{"num_key_value_heads": 2, "hidden_act": "swiglu", "norm_place": "pre", "norm_eps": 1e-05, "init": "trunc", "init_std_qkv": 0.0363, "init_std_down": 0.0, "lr_head": 0.00927, "batch_tokens": 32768, "max_seq_len": 128, "doc_mask": false, "train_tokens": 282500000, "max_steps": 8622}
MLP neurons of a small language model. Each row is named by its layer, matrix (gate and up: input weights) and neuron, and shows model dimensions 0-159. Each number is 500 + 25 x the weight over its row's rms, rounded and kept within 0 to 999. Numbers have three digits each. A neuron's up and down rows have the sign that makes its largest values positive.
Before each neuron's rows, "fires after" lists the tokens most often just before its 100 highest values on Wikipedia text that the model never trained on. A number after a token or word is its count.

fires after: "," 28, " 18" 12, "ae" 7, "im" 4, ";" 4
L7.gate156:484550505523518533492485463475543475535490519506463502518532482493539462481534490529482438447474534477494505488502494482515555510517551484487492508465495548483509482510519498503473484473497501514509416467518545493508483488526497521480528507467546498518507451522489505527541485520502502495529488493516510510514508509548483563496539484504498504508480504516498477499479505494476487534526494515516546520501475522489472534493489492485516562517473448526483523498502498517524486496505453
L7.up156:526500507500482480485515476498506460463511477510509536524495499482461511511507471512475550502553494509504511537508486483513454513502496500522477456488509548519492472487541527530470506484496482500480509483485507486449539531507485558524478541473526508486500482512540501564553515460495487551495507480477504504499494491463474440512480456534508513506513498524533493498550531491497503465566502520548516506497475472468469516479515491506548503497476480503510483502532511501483554508499468

fires after: "–" 34, "ara" 7, "do" 5, " mar" 4, " Ju" 4
L4.gate83:457492465496429511510471565493483456502499508509513504504523492500512460460491509509510535513493449444495519511511528510465543491501538520524519493492523502522538481448475500488502492515520504520448489493508496500524520500510472500483502512538523523518501478512556527478456462540504481479522498504513506497538506499474481493511511480486505466494501464480483487486490459475489547502522497458532460556537471528563510502449498471523466512499517501497526468504483505511550495512527492
L4.up83:483503518511482485498456515451499513488509509500496485499465461512502530496507494468508505507468449469523478511499452506504477498512513446499506485470507444520483500478515489519457567523501459532501470538515559482517518496488492504507455483527553493506479529502520509502486512506495556464509525462509491560481485506524530455520505491531542459504528455509470504461505500508489495504486454484495471530546486515536521503456517474529468518541494523519480478516493497520507516483521536

fires after: "'" 26, "\n" 22, " \"" 10
L9.gate290:481503468509490511492479538500552516487472482504534495501543497516458510468507487529462522483462558515519486542500476497483493453458515513518527497487498488519503467509458475492520500495470496487454440487453479458504477476482458461493490483496525518496503499516516530514478479520486505473527517461539514527529501493511510511535505468514505476537534477448458503481490519510496512517534513442535468486553499509484540547459487510519511492489509513502523464515509481455512500551514488
L9.up290:470503484450505510528511497458534501490499522503516536489482486492487511490557509505497518529463536524479518525498478481470501482482498530486479552508509473481492461486530485537517504480508464478446477508477469501492503482467468485487499462520541524516506484483486496526519478555483513519506439516555480494499502519530496495486526468536521484512518509492460524489478537483473473503543491528465515489467523506513521496443465521531489486516492532521545474514457504461436527535484526

fires after: "\n" 40, ")" 8, "\n\n" 5
L9.gate371:527507509490466489471487549487469498508485467477477481475484466476493474466543528496522501505509578516507504495520515519485483513482519458492504532466515529446508502472522506518507495503500480512484472481475497501517473538474497557485531490466517499484509554550469465556524491519495512453497488483469499526511526480484462493515488486505479533504522512523524510523505521525540490536469547535490500515534473509540513511459497491477513453464460534481532511493528498512489451488541501
L9.up371:529544515519544504475459516529507542493518523490481494516453493523539481492506546494478463510508516516509494554498459506466474487496484470481523461522469487464485507472459493479470495444499525492434497516473483476529507524466502495536500511500485519472499521554515510527556512502519506480490480504498505529482533479516514518540514467545475449472541492517470498461500487514525483486489505491512474535502489464520506526462508494530482486496436501528511486512481511554488475487494475

fires after: "|" 32, ")" 23, "z" 6, "uki" 6, "," 5
L9.gate374:484497492493523524497529507485487472498499514538496539527468466473494531481482512499478467487511495459493530481510544474502484492465505522533497455493537520507509501527462543504485519518494492516482469476429504471487494499482490515447493479430518553499424490532514509501519487485513462468502490516494497537486530515514504455469506489464482542488506542483538473500493528533517508508504522499523477530536500505495471541493545484510474527463496474484521544486508539497501448534499484
L9.up374:527541476542469477502475512484528486504547533503515508551459504491443470505495485504501495558551473450462477522477493480465523500487471512474509448495499488532529518501478485485452485469494504491469490491480522522473502456525501509532487519498483498494483529522516500460479511506493493504498517533488477554454509552489490509515495413532505520502477499483524498519472514501500480428517494512525504535528487477495511464531485517510494490485495511493499498434508501499502505501488460

fires after: " |" 29, " 6" 11, " 16" 5, " 30" 5, "–" 4
L10.gate100:445491474530498485485518477500518527511504552505533532484510474525516502503510512464443522485515482489544542484455491497495521491479512501454451542456509489520498530499513484512559505514500489455455492530494519510524491480533502539479492516504467525480489515510539504497463487541486487484559486461511482525559485515462497523508534512517526480524470460506479488499464487448491514528495527490492505468488495496500499514543524508493457522499500502505498480513519481445538535531486539
L10.up100:527514476471494477501472527523489511472494537500552545483478440488494521489485504465499509510520497475482519487445514488468514480468526485482507529531505456517501467506560514510516481510514483461456527504456553507520530494519554538491519480499502540504502534475517467488498464518527488487513468520507478501481463504486516523497501478502522484520456457535481498455496507462468504544494483410530514520507508483502455503489492524529534491482517507498509490489522519459495478516489515

fires after: "–" 29, "19" 8, " 18" 7, "-" 5, " Wi" 5, " 34" 4
L2.gate207:487510487493472462484479486530521501531539568471503510523497523499484515460522513471492557497510524502474519509517503499498510525550514453492493517490469507520509482496446482530565477541498481462446525507497498530521527499500525488532493513523509493540493464525490491513511518474484497520520464507515478502498455508483471460508523516501521534500476478515456527475528462484512523479466506478452527539487510505508458476520522494485504441495473499500469502455497527528527542470464474
L2.up207:455547513466508497494444453505494444536510512502533511488486498472504533484439503514528506526490497514457514514488516550493491491500548459510479529490475485516500466480506477521501495511528483488511506468471465509528492511517474480525478460522481490470516446511517483526502503518464466488496472479509477507484487554494499522471449462490453510493525473491462555470538523530486498469491479511484527526510492488493477532511494497492485461496524518478499514504456492523543544454471507

fires after: "|" 92, "\n" 7
L7.gate338:479463507508515487461501527541548498471483536516521482513516493479458482473465503482499447512499487463546521512519520522480444492530502452490507495485550481471547489488508490510555517483532506457495491490494518541521467522523508534510471484486561458485514507482478474529472518533520493475544488499492478500501510528496501486492497468505459514503534494546490482505492482469497497517496534474503492529486457550498448493536485498528518485466472463501482505512527551478501497513536471
L7.up338:478495483485504538523483489468466473499497502494543505533475535522532482505466493478514506511454507491474497496496506497522509481517470513527510507500499485524475509484502473512493586501489489492521514539540500455526481460517505503509513448479505475485540458505539482496476521554516520507506532467545483478525511483574506484494515528492545521494500495441485500538507485521495489550542486492463507494458527493488504487551491481520482529509485485502524501448520517458466518529538521

fires after: "|" 40, "–" 6, " October" 4, " July" 4
L7.gate365:479518463496508507475513544520468514479484512524509484549523469512509521483485489466540495503461536438502502564546545523478466479448461544543508510460528495503518561514504503530508511512461479490523497484525497494558458501480523530495491493497518509490509524510535520481499483472521515489538519507486492486495496483505505491551475510479486469461498486511530507498514513522539481553496504498497487475504544522543470529524479471517487534518524509447492499481470532500479485515509477
L7.up365:503474516538520490528489527496530496462505519523483469496532493522483492516497503480529487510463553500521519492538518526491474481496493488497514515493445460444510548512538512500511517492514491466513538541505472484468496497502505516501513476471520508532529499502518454524497510513510553537543524510563499473493459531530474472516514492495477494516519420492503492462579502554500511494484487473518468476460511512463503500492518514497513475528514545516517526476494514536496498481513529

fires after: " (" 26, " \"" 10, "(" 9, " V" 7
L2.gate62:460477454494526475460483486483478470505492522522503528467477480507476479475499493491494540460451508517432502510493475504490502457502521473493496511527462515559510558541503531488536466492499494442472533486489511475535498493479484476493501487515483510459511516526488510517515509534501487461526536485526475510520527502499485523537512484451500477546523473497493495505511463473493545496458494502531508494530447521524542506504484480535481502507513517499485486513500450437497490546505514
L2.up62:538459507507456445515502520494466516504529551437520493500516472499484519511494518500517489481513503486450506473501522494451493487502495498535550512471513501474510490472478492527513502490478530503509479490475515543447516462544490533490475495490510531506512499535509495492497504533498509518493464518499466486502511508541472497498548544514520522505493521544547523470470488494411529492488539477512489457514508466500521477497539508494496519514523494453498529450526528479488504514502452

fires after: " \"" 19, "-" 14, "\n" 12, "'" 9, ")" 6, "Personal" 4
L9.gate0:485504480528494471463516486476496527458497487543528522526461486479505484489479545410527473502494555478483464479520497504509523490529498501485524472477508508537504446504519507498463529490469517486493479514463511506468484555493481513476511464495506520485516465512471496530526508524502470431470502488499521494484543518523517510481460511481506515521537521457491526510489531498494500483498477515519470549529530488494545527470477526514527477518520531465498476442510491528488509521529490
L9.up0:531513507523482468493488548475501473536525491517499518506447512514486514517531528501532460492489527449457495541510505501504552500506520511487502480479533552481479498531518471488507487451506471480501489495501477503518508493534514559503489494477547516485498504479461500498484550490484500540494490512532497527502491490458502484464482493508515504511463469513470557526582486525510513531505429552475509538500511485505505492498496532497466471474498517491493446497460508506517534503477477

fires after: ")" 29, " is" 25, "," 7
L9.gate396:506496473513496450480500518516528500491482518467525527557513458505488481461428507523498479499537494499477523505498526516511484515531502477478503454565510534486532480526472544465531509473488511501480501512490529526465481488488485536552483526496482493525468525514492515508502476482461543483520526518486501512494529500484496490481505479501466530501506483501479471508516485533470478453477523465450517499468447515513474461497518458493495479500487479550476539496530470538545488483480469
L9.up396:496522461502509489517496502484498505506512481504518466503518492503503495524500487506489527490468468514469486440506500504514498473483516488521497466548515571529472518498547516454503481493523504540510519480474507522514515527467507488499498547528454477492483545500468500446468508516495523509513547482534470532450514478535482526501545501525530540470491519489505545502503454461532471491545461529512475548509521521498499492500487474467523508519504463520521494565501492496508555479473481

fires after: "B" 16, "W" 14, " W" 9, "unt" 5, "ra" 4, " Ra" 4
L3.gate254:514480500546500526488509501540491495522486509410482483503531523471475533496507517513536500487514518496532489525547517518467472507472539512468551452461494506506490507480468485499502472494474448442501540468483505522511540459514523529502508459515527551515496474493488500513543501483501530491494551509542504485479514491505496471473512512494533507565517482525486501495455522478479449493503489528492528508497469476508509515458511506526475497478477461450485487524505472499484506484488496
L3.up254:489515501505511490515522479552460532486509479482481504482506517485499501498485543481504490536510521491487494532523478568519472498498503477513515469493479474588527465476526459540513479535484458516558509516497446490498492483498492488510465479564529493469514491490488508492521483481484496509456500542495543511497515529504517511503449480482495492529463533534515561482463481462475503511496483520473487506465478490512499501516466557489506521499486515467461449497503505520515510488467511

fires after: "," 21, " in" 15, " of" 11, " on" 9
L10.gate8:441550503450564468472491499502530559491464514505479534515506451472492521466494478500497462497495479508471520488533507512447487499481525489474525495498510497498551479500452460532504518505517516503507501487465528493493513532500486535487460507495522511467478513511484524459504469491518435502469468526490480519540521474508480446501516511486523536498478551512496517518522489501516473523536549502471501508501489502520509495430514474501542484494502513537480519500510497518504495487494458
L10.up8:483519497458530491500489478504500487526479477510503508486487465490508518494549472471461461519506479439521501503527531516484500489520517502501485488524521533494484514520490500522504493503525465469584459493487523538493494513490477490523508488509514472514491486456499476510529498463516445520486432474514484570480479475542477503487486513503473521545525567501452512515524529522474508492525532517510488455490466510496531485518500538511544496500506472494445460508493522526502477497481506

fires after: "–" 48, "lad" 4
L2.gate115:487489481486517491509510532516507530453479459503473477469529483445534522457489509435525509528472474483503499484510505530511503522526524450461543537526508489544526486527528500517492481525476474494476519464532443473540479528487472470517524503527492516464486508442485495559496467521528512477526490484459501484493526479542534489482508489527516484512525501513458516500510519537488479469473465466514446494530490485490513506501494472496529515475512482476517481509519519497506513455505521
L2.up115:509487490523472473516557514489500496476490476508500497493511508505494477502471481456512515474478485541518476496521491525556491503526523508557504552552488505501536516526542482514483523504483451501491469492483482530487458541503499482481529502516516513483466539478514507566494513540462473448485505522530480517475475488491472483527465503475498472467543533484515481522506551564488482451516502513496463525461477510472445510487481479518526495489514491490514496538497479500512520478472475

fires after: " is" 23, " was" 19, " a" 8, " He" 5, " located" 4
L10.gate29:446500498497525457524473523522506542486497511456493497523477485475519467461542558486515455492506501505506511535488472506521501478469517474482511469531506533487511524484504516469537457489524500495476496456474547498473524500564529501480509524491461522474466525531509535479483476506501527470479490485479483528503504527504503500479481506450516515532471481480494511496477523490510507448568516505554508497479482497517515499489511527491512521489479499450454531481486566484522506496506460
L10.up29:501549486508507469525499521484502535512497451527484484522481486483510519475490506497547509508512547504505496450476518508515542479492501490551456478508485524540555491505483507523523515493479513474512450490523503521508503515520478523467491484505504505469502533493482558495473501436441507507468528464509505494480492513484522502501479480482508506446485484526487503529477488426533513521481442548464484532492504486519549499487492513488480514508499497463541494503473494494479493525527435

fires after: "–" 45, "19" 8
L4.gate311:511470451527495485534513495519503453493535539503491520497476469533515502490480506483488523478468522490473521480528520553490511484498518486526544501449496522507504501489452511525524493503523448488435532497494471455519470531539505500460471516536515498491452526534514501482452465516558497533536474490527520508486482508524507485459543493456504536489491477518523506500435471517508526496480504500476510495522479489508513544513489464500487471482479507499498466520492516455500518466476485
L4.up311:477446463466507482506498504510487487520526524487506520504515462515502512491468488514511464547512456498501495496522499540490544489504508519466514471483478523477494489549528512532547475486501533462468507489524492461518509505524507550485495523500569518528496474453549458541488489496510516480481543515517438560474498513526492480491464511443530519486545506482503505502468492531480542537490497484488510474540455486467509503467513535508494495474508505470505505484505484489515488524506473

fires after: "\n" 48, " •" 7
L7.gate109:489517490523484520485464508479521469497478508500501437515514509477483457471486505489488511487493515478535517469500515468539492483476532510489495488512508518508520445454490513490502526505445499457533474529502562534473487464469438539515524518467530514467468501462491530527497495538492479488465492507540518453534506511486541482494521465496489491498466527522488483544489534480502526531520530441502511515474509458456496521536478498498505537502543518475505522533505483494525511500524508
L7.up109:516527496477498482482464486492520475522518509499496502510486494480514508503513520527486523466500509518474530503505509525490482543507510479449530481509488493449468521517509500525465496490413516544502465530495523509512519474506489513489534522503510497524465490559537502517502507452463478505483488549507488483537498489501463521507481480548488486478471490478495529530548507449466565528501497523547522533520510524515471556454469541463517480507510504472530517479495461517494528507495511